config.toml
rope_fraction = 1.0
qk_norm = false
final_lr_fraction = 0.0
dataset = "wikipedia_en"
MLP neurons of a small language model. Each row is named by its layer, matrix (gate and up: input weights; down: output weights) and neuron, and shows model dimensions 0-127. Each number is 200 + 40 x the weight over its row's rms, rounded and kept within 0 to 999. A neuron's up and down rows have the sign that makes its largest values positive.
Before each neuron's rows, "fires before" lists the tokens most often just after its 100 highest values on Wikipedia text that the model never trained on.

fires before: "s ", "ed ", "le", "s", ". ", ", "
L8.gate240,197,196,249,195,211,198,224,164,266,181,166,226,206,230,226,173,184,203,170,124,190,224,198,188,238,227,156,156,247,219,195,164,155,153,188,268,111,279,138,223,163,166,196,156,240,172,252,223,175,232,154,228,198,226,142,141,180,199,185,161,193,175,157,194,242,220,237,172,253,210,190,214,188,203,179,116,230,181,227,128,183,169,248,156,260,153,187,241,279,166,143,177,216,214,146,214,162,199,202,240,223,187,191,199,220,136,167,307,216,273,187,117,160,216,193,187,166,229,207,129,173,209,274,220,291,263,257,235
L8.up240,204,245,192,303,188,218,210,246,200,192,187,232,200,187,161,229,244,199,134,186,260,230,155,222,277,213,141,221,309,214,233,204,181,172,249,229,159,277,168,196,168,226,193,149,177,218,258,242,66,201,72,204,136,206,250,138,167,206,133,188,195,195,187,214,252,219,191,228,142,223,219,216,135,162,233,178,188,188,131,156,128,223,237,195,260,233,274,269,208,150,244,266,240,186,187,228,156,248,139,215,202,202,272,163,197,213,220,227,226,225,216,210,179,164,188,203,171,180,211,234,223,246,192,177,231,157,168,292
L8.down240,144,222,233,154,160,168,230,204,185,183,211,210,131,202,195,212,137,240,139,180,234,248,194,203,206,106,205,191,197,237,190,191,219,189,133,175,190,246,254,141,181,183,179,252,173,262,198,200,195,217,202,164,232,114,159,248,231,225,179,244,197,261,238,189,75,277,209,234,179,183,229,227,196,199,237,222,159,195,211,149,272,199,193,127,226,218,180,200,222,266,208,179,179,237,216,152,218,157,223,231,190,160,158,223,165,102,127,130,215,210,274,229,223,235,167,154,242,186,215,189,218,235,274,155,193,195,164,204

fires before: "e ", "y ", "y", "e", "i"
L8.gate362,153,161,137,177,198,213,221,159,211,213,294,201,199,213,185,208,228,147,194,258,185,138,214,173,171,208,281,202,162,224,292,210,252,214,167,156,219,238,203,214,241,195,254,210,194,182,230,252,165,218,180,262,217,193,225,153,172,135,183,207,206,245,240,184,172,216,216,140,290,154,180,278,251,258,153,126,227,247,262,177,253,257,164,188,212,154,209,239,217,234,241,239,118,191,194,198,209,223,178,236,204,192,232,179,192,170,208,193,195,210,315,194,191,167,125,207,192,247,227,129,175,223,205,262,245,122,210,239
L8.up362,186,160,92,173,198,233,199,181,221,143,223,115,190,264,198,245,177,258,222,204,191,221,214,223,190,250,196,205,238,114,142,216,159,262,162,169,192,159,169,194,279,252,175,245,221,225,200,130,142,183,229,208,227,243,219,235,261,158,198,209,176,215,189,160,278,202,220,164,241,254,146,169,135,279,155,178,213,240,198,204,209,184,185,187,166,154,189,229,199,191,174,246,196,192,195,236,171,175,161,216,186,128,208,111,230,137,191,148,178,214,216,193,215,218,240,206,201,114,112,151,218,175,200,150,231,190,192,151
L8.down362,228,171,274,158,179,155,133,176,223,232,179,200,248,232,219,198,201,187,246,119,155,193,217,227,235,320,169,175,230,219,190,207,232,195,195,226,248,203,278,209,217,206,250,143,257,171,190,177,213,219,150,110,250,179,213,236,202,261,162,252,151,180,146,222,185,230,168,225,229,178,191,159,206,132,177,184,197,213,165,191,213,179,190,161,254,242,171,144,180,254,192,178,207,113,206,273,282,172,195,135,236,145,176,193,133,163,192,224,197,212,258,179,154,193,253,205,202,166,164,171,236,258,194,190,183,252,216,192

fires before: "ec", "| ", "- ", "– ", "|", "o"
L8.gate136,217,138,273,181,294,237,253,127,194,217,166,224,214,242,206,215,220,229,173,233,211,171,149,269,184,177,171,195,213,288,180,151,169,235,245,262,188,269,158,242,193,177,187,119,169,218,237,245,181,234,183,195,162,225,161,223,199,221,200,148,176,251,138,219,213,231,253,190,186,273,303,239,184,212,201,213,225,212,177,165,301,213,239,267,242,169,191,203,212,188,228,206,153,243,192,208,228,193,161,226,262,185,236,173,202,211,220,283,239,252,237,199,205,324,144,190,212,199,155,256,169,172,234,190,138,93,243,187
L8.up136,257,194,286,270,164,146,187,148,236,163,249,232,263,209,328,188,201,223,184,263,220,163,187,205,126,191,159,277,159,278,187,149,254,219,160,190,145,262,192,238,235,178,306,146,140,212,198,258,213,246,243,224,178,163,168,192,143,223,217,207,147,193,259,213,208,175,189,214,234,162,204,195,147,202,222,225,177,180,123,258,271,207,225,189,131,158,208,230,164,107,232,195,190,173,216,189,121,207,176,190,250,203,152,187,192,239,211,181,201,213,199,201,248,212,170,201,112,213,229,200,241,132,271,170,230,183,217,177
L8.down136,228,197,207,114,193,200,224,260,241,173,209,247,211,173,225,177,179,252,196,185,238,159,199,262,140,158,229,222,145,232,178,141,253,158,163,192,161,208,265,226,123,200,251,181,166,203,123,238,189,225,168,196,170,231,205,230,114,222,185,163,169,217,213,251,214,209,119,213,253,160,214,255,190,247,217,199,209,188,174,158,227,190,173,254,219,226,165,254,207,109,178,194,154,161,210,123,264,111,197,184,191,269,128,202,147,165,145,167,157,152,198,134,233,106,208,195,196,187,186,162,281,143,202,184,252,248,176,170

fires before: "y ", "ents ", "- ", "aw", "0", "u"
L9.gate304,108,161,189,232,285,180,232,197,216,132,209,145,173,145,197,156,249,199,159,238,163,264,185,176,240,248,183,273,265,173,206,264,206,247,212,224,189,205,157,144,246,238,233,180,286,173,246,189,219,165,210,245,289,200,215,140,228,200,218,213,231,217,141,201,221,146,235,201,176,65,215,205,233,138,223,203,239,181,221,228,183,242,235,246,140,151,208,161,198,167,217,229,240,241,180,161,226,244,132,170,235,198,185,206,201,219,203,265,254,226,166,244,221,208,231,204,178,134,220,199,253,248,201,147,235,229,102,206
L9.up304,222,163,189,213,244,132,142,172,211,201,238,137,154,173,243,214,216,149,230,281,166,118,142,256,236,180,201,197,214,177,187,165,220,255,126,184,234,119,163,205,198,177,263,249,184,185,183,208,203,230,156,174,201,251,279,140,207,170,152,211,174,240,280,209,167,196,145,229,241,207,197,210,249,206,141,176,203,147,240,121,220,237,161,216,247,218,177,142,209,229,326,195,220,216,166,198,155,198,183,166,203,167,239,263,239,201,141,121,255,242,188,140,233,214,164,186,203,252,156,189,220,232,227,155,248,186,236,283
L9.down304,146,197,214,278,168,134,254,186,182,249,153,213,255,196,213,190,275,203,215,176,223,198,184,180,198,216,208,153,214,225,171,255,243,193,193,186,140,185,207,183,252,181,174,174,217,196,194,228,151,211,188,143,278,182,249,301,267,233,125,186,159,171,199,183,173,197,132,170,163,219,153,173,187,215,197,271,251,173,234,236,234,215,230,102,155,196,192,178,188,189,224,236,289,247,220,114,258,182,170,166,231,210,205,215,156,198,233,246,209,172,105,201,175,257,176,250,213,200,143,152,171,196,189,186,170,232,186,250

fires before: "s", ", ", "ly ", "ed ", "al ", "ary "
L2.gate107,268,247,217,143,110,194,258,226,239,219,146,130,250,236,137,245,137,159,205,215,184,180,184,166,173,144,222,172,223,198,242,188,192,216,264,255,179,241,205,203,213,215,235,135,159,241,222,198,253,196,181,266,213,186,225,152,233,183,191,210,186,170,223,227,182,173,140,177,230,147,253,166,167,223,130,226,204,151,161,154,254,214,142,136,216,205,152,197,200,170,201,207,235,174,239,205,180,208,151,236,190,231,137,203,188,273,186,251,222,226,164,211,195,97,165,309,138,274,195,173,183,185,206,163,176,204,159,150
L2.up107,187,192,180,226,100,167,198,262,192,246,202,210,228,221,127,222,157,182,221,229,211,232,172,204,222,124,190,208,271,163,234,278,189,136,230,145,240,224,226,283,246,264,183,189,207,246,224,170,217,180,121,200,251,180,234,176,180,139,149,184,172,187,285,233,172,215,183,198,174,190,162,235,161,157,142,223,221,119,181,224,238,191,170,188,183,272,197,149,174,279,224,213,294,138,162,182,178,165,166,206,250,189,132,116,143,206,193,213,143,240,184,195,209,122,200,205,185,194,227,258,257,252,187,168,181,172,184,163
L2.down107,114,211,190,221,207,200,179,174,167,181,242,222,198,166,225,154,235,188,195,234,258,269,231,244,199,171,201,194,159,190,227,244,220,199,162,132,231,143,181,224,191,132,140,257,254,214,224,179,114,175,215,148,225,231,205,225,190,175,247,210,235,279,215,157,209,232,227,232,204,151,134,190,163,231,265,203,264,150,218,218,191,224,194,269,226,206,234,178,153,261,174,170,247,204,149,190,234,188,228,194,205,197,292,157,175,117,180,124,200,231,190,203,226,244,226,107,296,128,176,219,200,242,180,230,194,182,242,211

fires before: "- ", "2", " ", "0", "1", "th "
L2.gate61,211,230,228,148,288,185,186,177,194,141,208,202,175,185,230,238,247,181,143,201,165,203,189,187,167,224,208,162,172,166,197,262,177,251,206,218,164,284,164,183,261,185,240,155,285,233,147,139,187,249,142,220,160,152,119,196,185,198,206,239,208,215,171,142,205,192,194,197,161,191,220,250,186,278,214,228,194,158,160,187,227,279,219,140,200,286,112,198,277,177,208,189,145,239,228,193,276,159,182,191,203,260,56,185,178,216,242,180,234,224,244,274,211,82,176,162,176,209,185,159,199,212,152,179,175,236,143,221
L2.up61,182,118,253,155,276,159,191,205,239,251,209,150,155,225,165,230,233,191,242,259,280,211,179,193,231,213,243,203,191,171,189,220,175,213,215,149,159,288,160,240,208,174,212,168,161,281,250,132,250,220,197,229,195,250,170,183,151,192,164,176,245,173,244,152,163,155,167,151,220,183,233,215,196,164,220,241,258,149,186,202,176,273,168,195,137,172,109,140,163,209,233,162,123,229,184,153,238,164,211,136,161,213,181,218,116,200,167,168,172,209,262,171,239,151,250,185,226,235,175,218,219,121,137,204,241,232,202,159
L2.down61,199,123,210,229,241,157,228,179,215,269,220,187,178,127,155,234,212,295,191,197,249,181,129,121,230,184,228,241,120,159,226,184,244,197,203,253,198,146,240,242,230,190,218,198,197,280,263,190,207,197,262,196,206,217,188,137,199,136,165,181,253,190,203,208,203,189,164,209,262,178,169,166,213,96,203,229,270,171,161,191,187,176,170,221,186,103,198,146,232,147,177,213,230,245,113,151,237,214,186,173,186,276,225,90,232,200,169,234,177,190,143,163,193,248,186,195,225,229,200,227,199,125,190,171,236,175,226,164

fires before: "th ", "2", "th", "1", "str"
L9.gate383,281,248,179,176,217,162,164,192,183,223,137,118,145,157,213,201,127,123,248,210,193,167,155,150,161,126,218,219,146,225,222,205,274,127,173,265,171,204,202,156,244,221,226,199,227,204,124,219,246,220,144,225,181,151,184,215,228,190,244,129,200,224,203,154,193,123,182,161,180,189,227,152,190,165,201,241,218,262,243,179,216,174,184,218,216,115,218,143,192,229,255,263,256,226,186,180,224,162,203,200,220,316,177,188,214,233,180,130,210,173,254,177,240,216,157,160,278,205,184,160,235,183,167,157,295,239,213,164
L9.up383,162,112,283,199,192,163,237,212,232,233,175,148,157,133,138,237,133,180,269,273,148,181,252,192,201,116,162,224,156,200,167,214,188,182,183,214,160,221,194,158,245,150,224,236,260,229,239,153,176,118,221,151,214,213,218,179,201,123,140,246,235,175,121,244,129,215,132,205,210,183,205,195,229,183,131,230,171,202,140,194,185,213,188,199,213,209,194,222,264,105,237,238,262,225,179,216,152,132,178,251,199,248,227,199,284,96,243,257,164,151,160,205,202,213,256,171,185,196,176,163,133,146,140,244,227,154,214,184
L9.down383,200,195,194,142,137,181,235,160,230,221,201,235,198,271,226,238,201,255,215,195,225,203,219,251,159,203,229,190,238,254,173,196,204,159,196,345,238,192,254,182,230,202,171,187,151,187,205,217,228,196,224,164,220,150,226,54,135,187,141,172,127,210,221,234,249,115,169,186,184,111,242,172,206,173,200,187,286,141,216,250,203,196,221,227,168,146,173,242,208,157,178,175,218,267,169,240,192,239,211,182,182,200,286,207,167,202,177,120,129,256,196,236,145,234,208,202,145,216,249,269,176,176,140,195,187,219,200,140

fires before: "s ", "f", "y", "y ", "t "
L8.gate284,223,184,270,218,134,192,215,126,176,295,189,166,185,224,162,209,222,184,194,221,168,266,222,243,150,164,138,147,182,268,244,167,212,177,240,202,236,162,187,231,219,176,230,195,156,241,237,219,251,212,136,270,220,164,196,153,252,234,249,195,176,229,229,208,170,186,236,165,179,165,189,340,264,171,181,154,254,169,168,149,207,236,228,161,244,135,228,231,265,228,218,223,165,188,204,159,184,147,172,144,212,181,185,184,210,198,115,268,222,107,200,200,216,213,174,124,221,244,156,181,206,186,166,160,178,271,158,180
L8.up284,186,218,234,245,244,223,209,210,186,190,171,201,208,221,122,249,181,238,201,224,203,191,106,220,277,203,170,316,229,215,214,235,284,206,183,275,240,179,195,292,303,148,145,201,158,186,140,162,279,191,175,147,221,199,251,143,225,231,213,221,226,162,204,201,179,206,143,229,181,184,135,181,220,239,166,202,170,201,162,210,234,177,235,253,230,240,229,218,242,229,250,294,218,237,237,233,204,184,167,232,208,247,267,237,175,150,170,248,194,135,226,218,201,199,196,203,240,242,124,217,219,226,161,158,177,178,230,241
L8.down284,267,228,173,198,189,225,146,126,190,148,195,169,226,254,162,128,255,155,209,236,220,193,312,178,220,233,176,206,200,267,215,207,174,172,203,162,184,182,215,256,239,207,250,209,216,262,245,197,154,265,224,280,244,204,248,240,154,241,210,148,163,261,158,111,217,213,253,236,251,177,134,223,185,227,109,223,196,254,161,219,176,170,177,200,194,189,186,191,199,251,150,174,269,142,235,196,190,157,192,168,229,165,144,132,172,249,198,222,233,226,201,207,194,174,202,176,170,213,201,169,215,197,200,136,152,215,213,177